Weights of a small GPT-style language model, trained from scratch on English Wikipedia: vocabulary 22101.
MLP neurons of a small language model. Each row is named by its layer, matrix (down: output weights) and neuron, and shows model dimensions 0-159. Each number is 128 + 24 x the weight over its row's rms, rounded and kept within 0 to 255. Numbers have three digits each. A neuron's up and down rows have the sign that makes its largest values positive.
A block is one neuron, or neurons of one layer that tend to fire together. Before each block is what it responds to, as a language model described it from the Wikipedia text at the highest values.

Description: Final or inner subword pieces of split foreign proper names, mostly places and people, such as Halicarnass-us, Damasc-us, Charalampop-oul-os, Karlov-y.
L3.down58:085131152138113103167119116182098094135152138125135091112092152116155145128158087128152098124146109120086135160118161123164128156149105119153138110112163154126110134140157138128119137120126129126111106117163067150125157098131134168109075129093109163107106121167141127148120120148127165114112103110120126152174134131079116108114132132087145125137082132148158121146155133147161116129131115148102118177179123174102136093149123106101057126133162135121083126150135107126144114153157106
L3.down143:157133114127087125126137135136119168112121110137137113100139101149114128117109157138125123123117098148160130133161144134080137106121131094128120101116119124147139140196119123122117175160127119109149158102122140121108141099111121151165086111076120131141121160167114105161143163105142077129135121156113141184109107118114181085138088092116130156115122089100166110165131114185140176117157129147144116148153105160145125105117081152131111106088183111148171070117134132122121102148107141
L3.down322:138107090134136131118145126115128144122116121080117148118153141142138108104100166146129158107135141118136132122082112121152150134144130076128188120134123072139104154143125092162110117098156165123155106118167130153137145129100132097134100138130150153115129161120121142152122120123110128134132114123122117106131157138132132124113100139106136118091113133138134127143133117067138108150185133116174145121169210127124167107111099121101000098133123076111101119131146080111126124131153144
L3.down504:155127113136107131137114163140123109107158127118174133113139145122140131086161091151183134130151098081107147135107115150130130112119129160177138147118129124132124145139174140141156111112117111141163129140174118125154148133090128132085146120148137117179092123122161142172147135108125137158087146091134136138077120146082098145123128113120141089116111095141129127084099157130120151109161151128117104134125127118131111119113114131102101114093170142143135174120132130116098127073098182
L3.down508:151101171134137152133087104121139144093159143126127152140180128115115099134136135124107122129101134146123162114148129115105129116114091102107107141105140124163155153133124081119108159073137125085137132114118165090120148126132091127140108129134169134118099118175107116172134093130128066134119083146110138140138150117122143107130088105096118136140160123116134129123081125091109157084128105109148091135153129132146096111113132150120081141116162130152110123136131068148152130165151113
L3.down652:148131099134135103151094167167151128092156142139134139122136078119121081102113110125135134134137077109112183180201133117092109166180116146149130124122164080113146141136164136114142118120117110128098147134132114133122138102088116140127096156100141144106127113142164113150113155156114116125133148172125187124123142173128180118116133173124108110131124139104122099080093102092121127132168137145142099146123128140114115127128141100122090087146146093120127137098104150140062124090116145
L3.down764:135129140075120131129152124194105143109142133133150131099135122150173144163128089084172142166106110103102177114128151120135111152200144142120134131161108162161123153133150165105144113132103099142124111168181091118123113089172108141091123100095149124128142101113105151104123130122085166155158140124132127103098132112121107136105142096144136130119108146119109116141151118113112124122157083108091136097130110102130143084129160107167155092129103132134106114138152168171107096125126167
L3.down773:110128075158133113190084135184092133161097125143171145150126142129130106099148086130168053135129091116096138122114094110155147131102123172139139108115113144135166124165137139118127155126101147095118140177120125150138138125140088130104125159153144147161135123114125103137100150126127128138144116108119108145149113110127123111132083097104128122157143129107163149119131114145135154107104171119105085138122118120091126121134160140110079119104124151122132172130188154178131138110162115

Description: Final subword tokens completing multi-token proper names, mostly foreign places, peoples and institutions, like Slon-im, Beir-ut, Ekaterin-burg, Xavier-'s.
L5.down564:071118143113092117155140128178139088159090103112164110101116142104201106104114134161120061100181117105107129147120124127110138165099088146142125093135143148151111134128142170127124147148152119120148149154148119143130122133139116136154121085134142101113091125122114119140121175109121151106139100117114127142105123139139132121100144121091096118128106124122095120155123152112139134115125160085096121153117128155136145140104129075144007119128147080086119157138150135117147139130100117

Description: Short word-piece tokens inside split words, often names or foreign words, mostly vowel clusters right after a short onset, as in Me-it-ner, le-is-ure, a-is-les.
L5.down633:111159105125117134143142114105110099150138144148183136166121151133114135147106129123105126123193129097138131178109144110147155124073095127181104110060131091094153114144139127120131113071137150128095127094103124100102114099141095125144088131146177126128118118179129139150141111155139174109143137150144080125152113165096137067116152123117187110118149109105146126145111117162115129126157147126116105098130147120092097116113122129135157094161101140186122146139149135085114105103093139

Description: Second subword token right after a lone capital letter that starts a word, often a name beginning a paragraph or heading, e.g. L-ev-ine, L-ang-ley, J-ack-sonville.
L3.down38:096127104098089143160100156067136130095144141125190094115155159142131112130139058169118146124132094098156108167131127119147147128138169121120140114151143098141126080128150157117152134117129142106139134075106132145112131120095119063153105145139135131154146125166115113115115144156138132148149130136142101115111134132139091070099163139110132113111116060104163137150115077169084107130130145125102132130124133173098148107150141106116030134165135119141078098144116126123127119099118113
L3.down79:085136137103137106116110150135133122106125141095147137123140128118162159166141120084162154135136108135097140125145168159170131097148118105143166141120151110151165117116144143153131123119103149135133102152125086102130170157103137113160110171118157131162132108136153149146102138130092102093149069093172107114122146056123115116134128122111121125093139106106192142119169136092103105125153150105155135126145151122142122104160125094142140110160161085142141100155131175099103112138116126
L3.down178:136145160166107146117072132110131139132147140144102110152136134151109142125114142119124195143122089135151164108149121142129151144105110096102111133114116088120150135129096136140103118098145108075142161157185108115143159142097120111173150102144141078102149120130138158092120117154125098169082110105180158114123177122156109129177051133141138129135127164134140130140147141142144111128138128148110145121158147138146091096135128128125072144102125121118139123130122161116120119103143120
L3.down325:100122149176095112140137124168129106110142160104131144141126139120098080146112091083141119139108137174104144110083110154200128135146120142145157160096151087162143090090095190140122124122104115113118132151126156107186127093126140126176078142176177123160075123119103153107149172141139112140154137124156114111126154102127111132150144180127168136078152105131133102134157142102155115161135161133134180182167141142102107106172128117121116131137106167118144112122115132131107118122115131
L3.down394:140115106140125123162152120166130101145139172114167152181137105124123159167185092123120120163123140124103148136099125113114110127154101140142145089115160094123127086124150145144154154093123114160113142157152124165113108121146123133085164135112142124136134067133128133147127121111129123113125082136132113172120116132124128123136099097139128088118144120120127116113117134116128187140146124157097135147114103132128129159144099133112124131107087144153146099126145143111109172170112132
L3.down433:107119125133166102117142129111160148143115131135132143100124110170153123134087146115133134101146131155146151122103130143102048151168147099175126127153113144122143123154119116132107160089176158168174132123102125146112132099132167141128124097138106128118061121118140162099087107134155145159115164128148104083157086124112133145130129142076104124106130107100150137133067089121143078141141115133145147092098100127126148102109128115177167145116147130121139144092092127126117107133139124
L3.down435:123107177139136155127161117143104086126120157127126125088057139150119171144155103143145110132152106141127086107094124113132110124179128140164132110159112151119125128122083153117119120116118101093097116130148144151099121085188109145164158088175107135135107114130145132083132164114107127128142127115117094161129098123128144095121137102156119121124166112115095140156111111122140132155137140148172110176107129146116138091159147113137121116125130120153117154146144079132119123136116109
L3.down791:113122123073091129149123158126134138146123149156132098137141186074142110158099110147113128109146125140131114119176115151115129142197146099121124153128078108107099157107129130113154107144174122114129105135095152141130161107122117151145108101156128110110132169119129103142106104143110116116145180140115101113114122093115116120115151135130125144081088155107099089134169114120150108131110133095150154121106056099150116108160103096145144163124129112158121120101091159135101143135113133

Description: The final token of a person's first name just before the surname, mostly in tables, lists and credits, such as Mar-iya, Nat-alia, Eric.
L7.down161:166162097171105085137151112201105110129146086111143165133155155095183115124109124135168170079087125124126135097131116111121118124123123095154140130123137151116127148156122122122124156142144146156155112152099118110137135140097123133099109133126116116123138082162156130125150125163137095116152135140100123114082087173115149145130136148109142151094114114132143128146124143129160107140118116127115135147148092067128149156128148116108135119115132115114122148186141109146175149131132117
L7.down319:079113096158172143104110109200115145104111125133181102134125159146086137092131134074110127112149129157114153191144141119137157098166142107146114100108141136128119108172087123098152162121160141141117134127098182132094113113136135097146104112137165122161119117150132140148123148147117104101135142112115147125166178092118117118123110119145122149114128099133101136152089135054155115132125132152080113143127128099096078100120120099161127144113110097083114103125108092123098102126139126
L7.down554:144134165130118093107103132131155151095127086122143083123082133174143105166128092141095118119100148142173128112122136173124135095119116169116137147164128117153109135091167112104044128102132106147144131143125153087112119117125130100148142159149161101091104141146138099163155135092130115112131159095148124147139151116093117155114102154092130101139140130139133174118157144174152087149133138134166104173117107133135105121096151122133151144158153114094116139148167125106143117155174159
L7.down666:142140114146129114108095138195140108144154128138135169093126131127184135141104165110148156131087108186154128115144129085172166106108118121145132155114112144121100135122167109143154085140125094138097110160156135128152118115123062116123095144151168082155153109100114129138136138116118154139142100133160101116132143118123152140098131137115114123141160114109130132103105136119141105128160128106154094126136172094154147099155132119145132112112145120046109133172176107112110152157130089
L7.down748:145161118114144107102141126103162155120109121127147137113161143128096125141115139122110130139150118140142114116124083151123103093114102139118135145158155122081186126114122101117092065110130106110148105156131142116174130151098116128090156101183128099066114136117137121131113105094117081188107144104106148179115091119189121119153137144153126146151130168094139136069067135116137140131098092138163080114102118138124176094124136134125095116165138119106117108144123116155141139116144145
L7.down751:145062124140151096138088153122136124136147061151160150115122086084167117087156163145131115144168105109160090176101147134146110110107135141126117165114149093079129157148135129113181117109167154166151150151121095110138079119134144122106109125128120119147081128151140142132120151149081124150102146107132125131130136117124129108127152133134127110084176127128139115131112138131104091126122126100146131137135146128182131119134129134184143115134143136089138093110137132118073097071093130
L7.down767:128133116107153125102123104130126111189123153106142133157153113138119143150120113114140139145127128091105116107105139175129096113151077120076139135144177163104122111170100140124136111151137124158134098150123111129139127152143124109126124153111129111106134128137091134149156137130152131195113110133109108134165118109144138142167094130164131105120123126154100114124130104115135108109123162139126108128115110106114139146120128153134100103152085101073106088107153137146103103140131117
L7.down820:100121098100129145171116089142119120157116121148147116123155128108122161134147118116174124143177105087162114103158130141095124101144102122133158121141113158111100133110127151144131140107146107135122089119110136147131121142084108170090124118127137137132149120117099148124176134090125192195104139118098144143152133112118140104136115151124159133135137124111156118102135102125083134090133128095148179112171123098140108165096144104116161166095131112142120139120109078113088096111174141

Description: Mostly and joining two verbs or predicates with a shared subject, as in captured and imprisoned, apprehended and convicted, assembles and declares; also to, be, then before a verb.
L7.down53:162112122123064108141118132155157061135097129112118127154164066130167095163111115178093123099138110127126136098145151156121183088116135133126127106177136142163098139110147101142091139095134100125138131148094093155162105130148118154136116130122127122074141162115129083161089126116106150115160148167137144116128108156103111168146127141166150140127158157135135119162123104116117103136128102145074113181136158127113115128129136145132117063116155134116098147133142107138128150149162160
L7.down196:130125138081129152109158171142122142151137133118107155104118104141116123122167134129110148152127122117122110133121120117158100090121113174140157197121141116126106145143106138114114146140106103129121164113142117123089088122130117080135131124138134111098152151116156123188104126105130102105117125123133144119151105193129095128096137139126138132096106149146164123150128137088118133155128155117150108160144192140117164115105113128149000130128158119146122129101107087109103150081114161
L7.down237:160107149145124163131089146134122112114131093123123089135155123148157171114120113111142135140128154120112127139114148106110121164134064143106176153139164089172124119126135168165139137126133146121103153099128111185144112114147122095134084104155100134181145105123142150137113155155145144119141119101099101124143135129113154130096135120143115105145108104121179178171134165165102112114131144166111143146139130100114135126152115140127088111122089140121099122129104122123124118143112146
L7.down427:153148120085118151105164146116140120114076129158130151116159153134140081130110116138107153130137170174142128063083111169155161130118118133159130144130120126123148174116111141154135144121139142090120124109129173085159122144180131114123141147135124130140142110137133133202089075116131107114170151093155160097144144121138120124130117135132139131154135154107109121110146082150104160155075132128118140142095125118141099121116134119136069103142091127115116159073129121112113156123115150
L7.down492:109146115170102140127124135156136119103161127063089121078145124108134102147139093176117176113155144159146109118121112139122090134134145113151103118136128110135139116180177131112130082161153130116148137082128092178145151103119119131122140130120139124091119082106127093149138101166158105153087150137102134137128143145139141087125111110130124177119154119167097109082120085123137112165095119122160141143097122144146148116148118159164123135126163135094161121121152098114126115154129105
L7.down511:104086147135108065108117148105132102144146140141120105133157101147129121106098136165167171155102111125168151113107077176114149180128156122137128141153127138130112135158091148134096099120154148095115107139129108092116152111081105153147143142130130088155115140109137121121160134159148126142112106125120128092114085124120152103109129161107147144157150168117155107104144157086150105140111145134108120146159134075146144174112152109124090148119155143144153122107128130154127136096114129
L7.down518:142145106137121097107102136127107112067112111149110136093121141140088159083164099135114124124149085100091136110130084160138102164182128117130135171136145134151096111151126113138171165123135195140137180143148127068066133124152122093145136164119102152122177122156092152121090132127136112120165119139090124121151102130098159133187139123138111123090110113123107122122180121101112105135140132149141122115134085140144132100157134108084103144141158117126096082129107155130144133100142121
L7.down677:150129104127106073099115143129118135109131119121075125115104131171089143173157123113114132136126116101156102125133117127083156186107166119134114159092126132124132110113138138121114145109135111153146102131141129115151148136138119145101111109124127122098126094096124119127151166155074111123146142102155113129125149088186097148147124139134128118087134124142169115071155099118144145103091093105111146116128153096123171149146138108099085185143139130134134163105093134115098112105131107

Description: Short vowel or vowel-ending subword pieces inside non-English names and words, often in tables, e.g. Lund-ga-ard, Kas-uga, Zen-ana, Om-ega.
L7.down31:151111125124133104136162117122145176137135184123126122113147075164120151102150118101115113109133107143138177165125130140144135111108099105140154104085147145126121147191131133159092161139189156136099161160079129118135111110124111124123136131112179079140110127145131144133177088106133122139090108126144150131164079106104156137112129127113140094125136146094108134134123138118145149111107112121085171113166116141106111100135095141117169135104136128096090148128107103110101113132117133
L7.down98:130137125127178133151155112142119196109108124135125094135124112108101143105145175107131148113088121111172131124140134097094086104155155165151133106125123128123139105148169133103124153094123126169102120132104120131122121093150113147151161122078119124107108144122156131142139140145151098143088134125140129147137117137156169138121103127130128170123141145153105109078112164113139137106075120125103139126091149166118162120125144088154000150111144143132108129108161095141142096137150154
L7.down115:101129117118153151108104104138092124169095109078138136141161133118138165157128103114148127100124139156112143157127071153102113118152180129107111162130107135143094173094135111137099113144143088110146123134120118114143166085111150154139113187130092102121122151109096124095107170124096095180124142171137136145099143079120125126097140154110096141105121117112099066128121086140094142140145158149130160130163125135126136113154106142121132128151099144118109127136163140121069120178123104
L7.down271:123090139168144126105131128121122137118162104117094121153122115109113089095128140117114101106119104112159119159126145154124124142133144130132135123141122122098188117129111120126127114175131139118119167095146116159136140107180104092121148154155100129146100179133108128113133132167126171124131120088116126153124090166101136105150123138124139126124109133127160136154135108154096072138146139114141120123133183131141161138124165151151067113120152188172080145104109146122123103072121144
L7.down525:135125108152145134153135143183148139125105128110124155104099104110155110177103133162154096141124122147154153108125120156115168102155137061161139130111150099101145105163150107139128129145131121126152126152141153164117117115137097102090102123104138085131092125126104116125075121077096102097150137098122171164098165122124081130170125137175104116103101107160099104166080119119137137104162068123141130114090169142136133134131109130090168139196143124127141123155124140137114118135153113
L7.down559:107132166101117078139114149092159087170078120096110103136118131128165139134113144169136137102100123146159154098148100128142156174145148126103113148130151149121141112099148104122183124153138152126127129088128093137105142141134122136147154126126124133127111155113112148101098109127191152104105098147130124085118125171189132096137132114130091135123143106141125124091122091135128067125157136103147151146155133173139128101130152115140038129138132131066094079118116115174134129133124082
L7.down680:103122161130130113088156131178068106107112137096090115125180163120115147149126086113165127154092140094173134108138162126135133119199120113134147147149169112155139100155142107096171123114128090142121136124133142126083147132145122118136132137141120131162112105144123106100111106106190117086132103156097155095132082144101117105123162117169164117104099156137134141114119147114105107107120125158110130111123122128114146098136076144144120130103115130098112111116148122128101122123157085
L7.down807:106096118092113119132132105072143135115138072144117128123114100151105151114129129123107088117084128132106125160132146142114133125128161170139111104110121128094101120137142125165147112129109164124087162139113129135121148138090121133142124072151133115153110152164076137077103136147175165108126106098145149131103096129149148071120144121109137130129102145175166102091102103129114121098148128113132135113127116117129120090153147114139179128115134146131128142101138162124084131151113108

Description: Opening pipes, blank spacer cells and first words of Wikipedia table header rows, such as | Year, | Party | |, Preceded by, See also.
L5.down84:126136119143133136143123157137157148113125097130135157130121124101133103174148123150110130108110148103092132096146147173140134145144146088099097102162129148138142139147129117108125173137128173132133133103092119167128118115095144117094118131098127141111138112105119173097111130167104137134134137123139175131124130076145154103167121130153185108166154133088117123136124114112131104128156128155139114111092146131115139171123127165167184117095147110112106158096146142090141135106137138

Description: Coordinating and, occasionally or or to, mostly after a comma to introduce a list's last item or a joined clause, e.g. ", and the New York Jets", ", and she is".
L5.down352:118114123133123144119120159162139133141130151091109119157111129132100131124143158127097119129075111107179134144114159133087125111132124088129114111117152118132142131125156177170092118111104111108135129129147107141127145131143106071149139126144120144140119139135138093125085098138124137122129137132105064157160106092142145111163110099132107120174094157109169141123141132191100123140113164108152156116085145127149148074149100112154000115103156131131137132139127145112131103122119163

Description: Conjunctions that begin a new clause after a completed one, usually after a comma: and, as (as in "successful, as Nasr…"), with.
L3.down3:135102122112123146141073122142159086118100157116128155151105083167152177191126140117137122132140123123115161153110114126136142126128109112135141147126119096154128129086147120105159124128125162164123108084190115118121112148134140088102128129152100109102134126120115142130088178111100191128084155064131133157136098144147124110125143110124135130112175116107115136153094163135130131114117101121103105163128137184145138133139131147143153168157145146111096180083145122104161107164100116
L3.down173:124127130129135136110152124120144093133110112117163118122112132145152146117141108096160138117145122136141116114149144122143187121126179093124060155110123110165084120162152146124132113134143147129154161167092157124149075142117115080108125110102105144140139123126159128151088117142126152159125165124104141143081146123150149110127127141119150090109116113139136143084147116099092131130186130143126174082127135147147141091138150098115073140137099066080109133154114120110149143093144153
L3.down318:110144132105150121114124124125129154136130105119132171098102142105109153112147140111150118163144124129100122129131090124131121131129145158108102169148130143116162107095157134089120160140108114149123155124120141098095160177132107108151108116146132153134149141120087155155133154137113118132146070128116128064114155146154130116104108165088106107098121121170098121184117159076109095187141169117111147169137142134143135146087153131165161085132142137133148103151089164106162134124127124
L3.down406:130097126123128126095092140081127143147151056158158142138135172088164140112149129128117105143144159095130090092097160139170124168106136124147136103112132106138057137092136157116116142110095146089101128142124153130135149105110137125087141091139150106130150162162121115117114114141115115135133149127124149154139112119129155094087133108124102118126079100111154105153132121088108056153114135142155146114128162108122110150133126127098138132162140148101137100091130144160088121143159083
L3.down430:136121142166146150141122120150116106109117095122147185137133117190130153125142136148094119129144134091121114127156114079113128161125100136172120136128117143118171134138105107123088105092157140137070112098130097128146136120166093159145186133152077140165143145155145147130159113120110126150130135121131116120119112160130119146128141155164120119100114097115111152194127090140132104097153151134184149091082143158118135102116168136105148147151113113114112067103160170147067140138136103
L3.down443:116136102156108135138137088083118140106124118129119133185135141134100132126140104145144099078133120122128136090117156137116115131124125111142145097131151155162103077112108106096168125101127131116130121152121070140139140100130112125079107137125122072182100128113123146097139123118112090171127112098125081156134113111110138155119175096095149151125103135084108171164145058120134068107134133112154152141148117125132169089178146113172053154118085092161085157174175124143113143098127100
L3.down611:117123192111138150125124129077158162150145130111143101133127142103143122120128142183097129160138161129108129151141151097133178146158151101120127154112143118148102144121131149124109173119107115130142135102124133158132143143099124128154163139066125162179163146125125093130071160135133155140134155113095119154155119157128108128075133123139126128138151100141114094168137134134106135089143122126128124121121137112120099112126101141126116170167115148123192138088106136114072128094146118
L3.down802:083110124114133142138167139122130157142159136130103153191132158116136136115137105142088114142121154151098104154148141109165172110164102130133124087128100147137114133089122137130200105140076116119147122136166110124156112103159131164150105139093110153123117125130173145134108149107129114168119131097124104092117097124085105122141111109147142147108159167124154104105116129122109124166138149142122128104110114140120121119159142148132056086107092138133092123102103136118105174159120127

Description: First column-header word right after the opening pipe of a wiki table header row, e.g. Year, Rank, No., Pos; weaker on scattered mid-sentence words.
L3.down18:130184164098108133144157102154128128147092114101094111117126140124126093152109149143123122110148093149139161156166149148167160091132093145173132158180174123160103090124127122096137154122133100123130116131143132146115091116142120102124112157116135143115211164154163135112092139137153122136125128108120111145159130111120108127154130129143096064145087090078096121093089126106126112173118135152150109078067134136168126122098143147165140128097147147137074083152142146133111116145177102
L3.down24:101156121118112100067089123146107128144123119112109135130146147136078125099126141137165115120150122131185129110152154117095137089122128122109119137140099133150124123126094148135153107136141122120144126143123136144113168139127103140131102126130119129119130090146090158154130093159132104118152123118114099141169132119147126071145154114119088097172126171137124087166167125162160113140102139129122143145153121127155150128103154093143187112124133159152138078144114115109171096112130136
L3.down118:156107110126119164177157158139116162124101127114163072142120106126117136094138171128162151153102100124115124120165163109098122116123118172112133142138146140187105097096156119058133132087159131089117120135160142152088144148142135119124146130161086145168143101124124166104089148124146145090158158114113161092146144145120134123165134129150089147105101125104109160122130121119054143138124077108103139138175109141106171108142102190140093108069118093137129165070091129085127135145161157
L3.down197:135125144181141149162078133111090107077151126151111126180116128137133126123108107122157148098122140136112161110148148124119112180143124129065141144140126149120112144158169140144157135145141130148079139140139111107101088140169145118110152111171099105148122147107086125092120140125104114110086116086091135097131105122085154134153137142117163150143106132123152127114144129126117123104166158120142107083140103136153149112134166127127047133130127162133136137118167107152073135129083145
L3.down216:088074132155140123120145168151134114112092141121163128112118112145131098137109150114155114130109128160149195122118146137147085135154155109130138122111117094112133184162088086106138131148148141085157137088140099143096124102103157091134152110147158124158138118144147164104133160130164134104136119145114130163093109110128117164162199134145148126083166189122121129105146198152107135146106087141153080092169141103157153154109113113121071140123134176124152099130080107134145124149132127
L3.down528:122150079122133109083101128077143115121144127130104119149155110169125139130126130118130109073111100118108115123169169108110103113121103133168149139071080092098164163115082097077132117106132146117105114112140180146150097186099098092137094146095153148096126119097117134107122137153130106145135117120092145151134139134143122136141159147105137140119115162105132097150114114133134113121149137110091140124117135091139112096077153117153112148100114107113102157133082127104115095125097172
L3.down644:144140107133097126142094165127106120110110133163135109206121157110127102140127126119148141165140129110123160109129165202120125122126144138130131150166160134069066131094178143131113158142101145118128109117122121146124177104161146094144143094131119118115170122145143139130125145075144108143148144143152149117188162107095143144112156099111107114089159125170090106121090140091140135145092122098121125093108088114114107146131102075115129112136130148109163127111104125114134138092142134
L3.down662:146152143143097140132114121095116121158140128089102158157115138135117149121126173119174115099139131087122142122109111130049171121126140149139125114119135123116098114158109129180128099134122119128107125081153136095129128120129113120105157145110175163093149096145121124139114127143135101142088160131109133109103097094106146088144099152162161102156121121122121112157098103159095142128138200121118129066101124155137106107129105088144161089106138111107156100102167087105100120161142166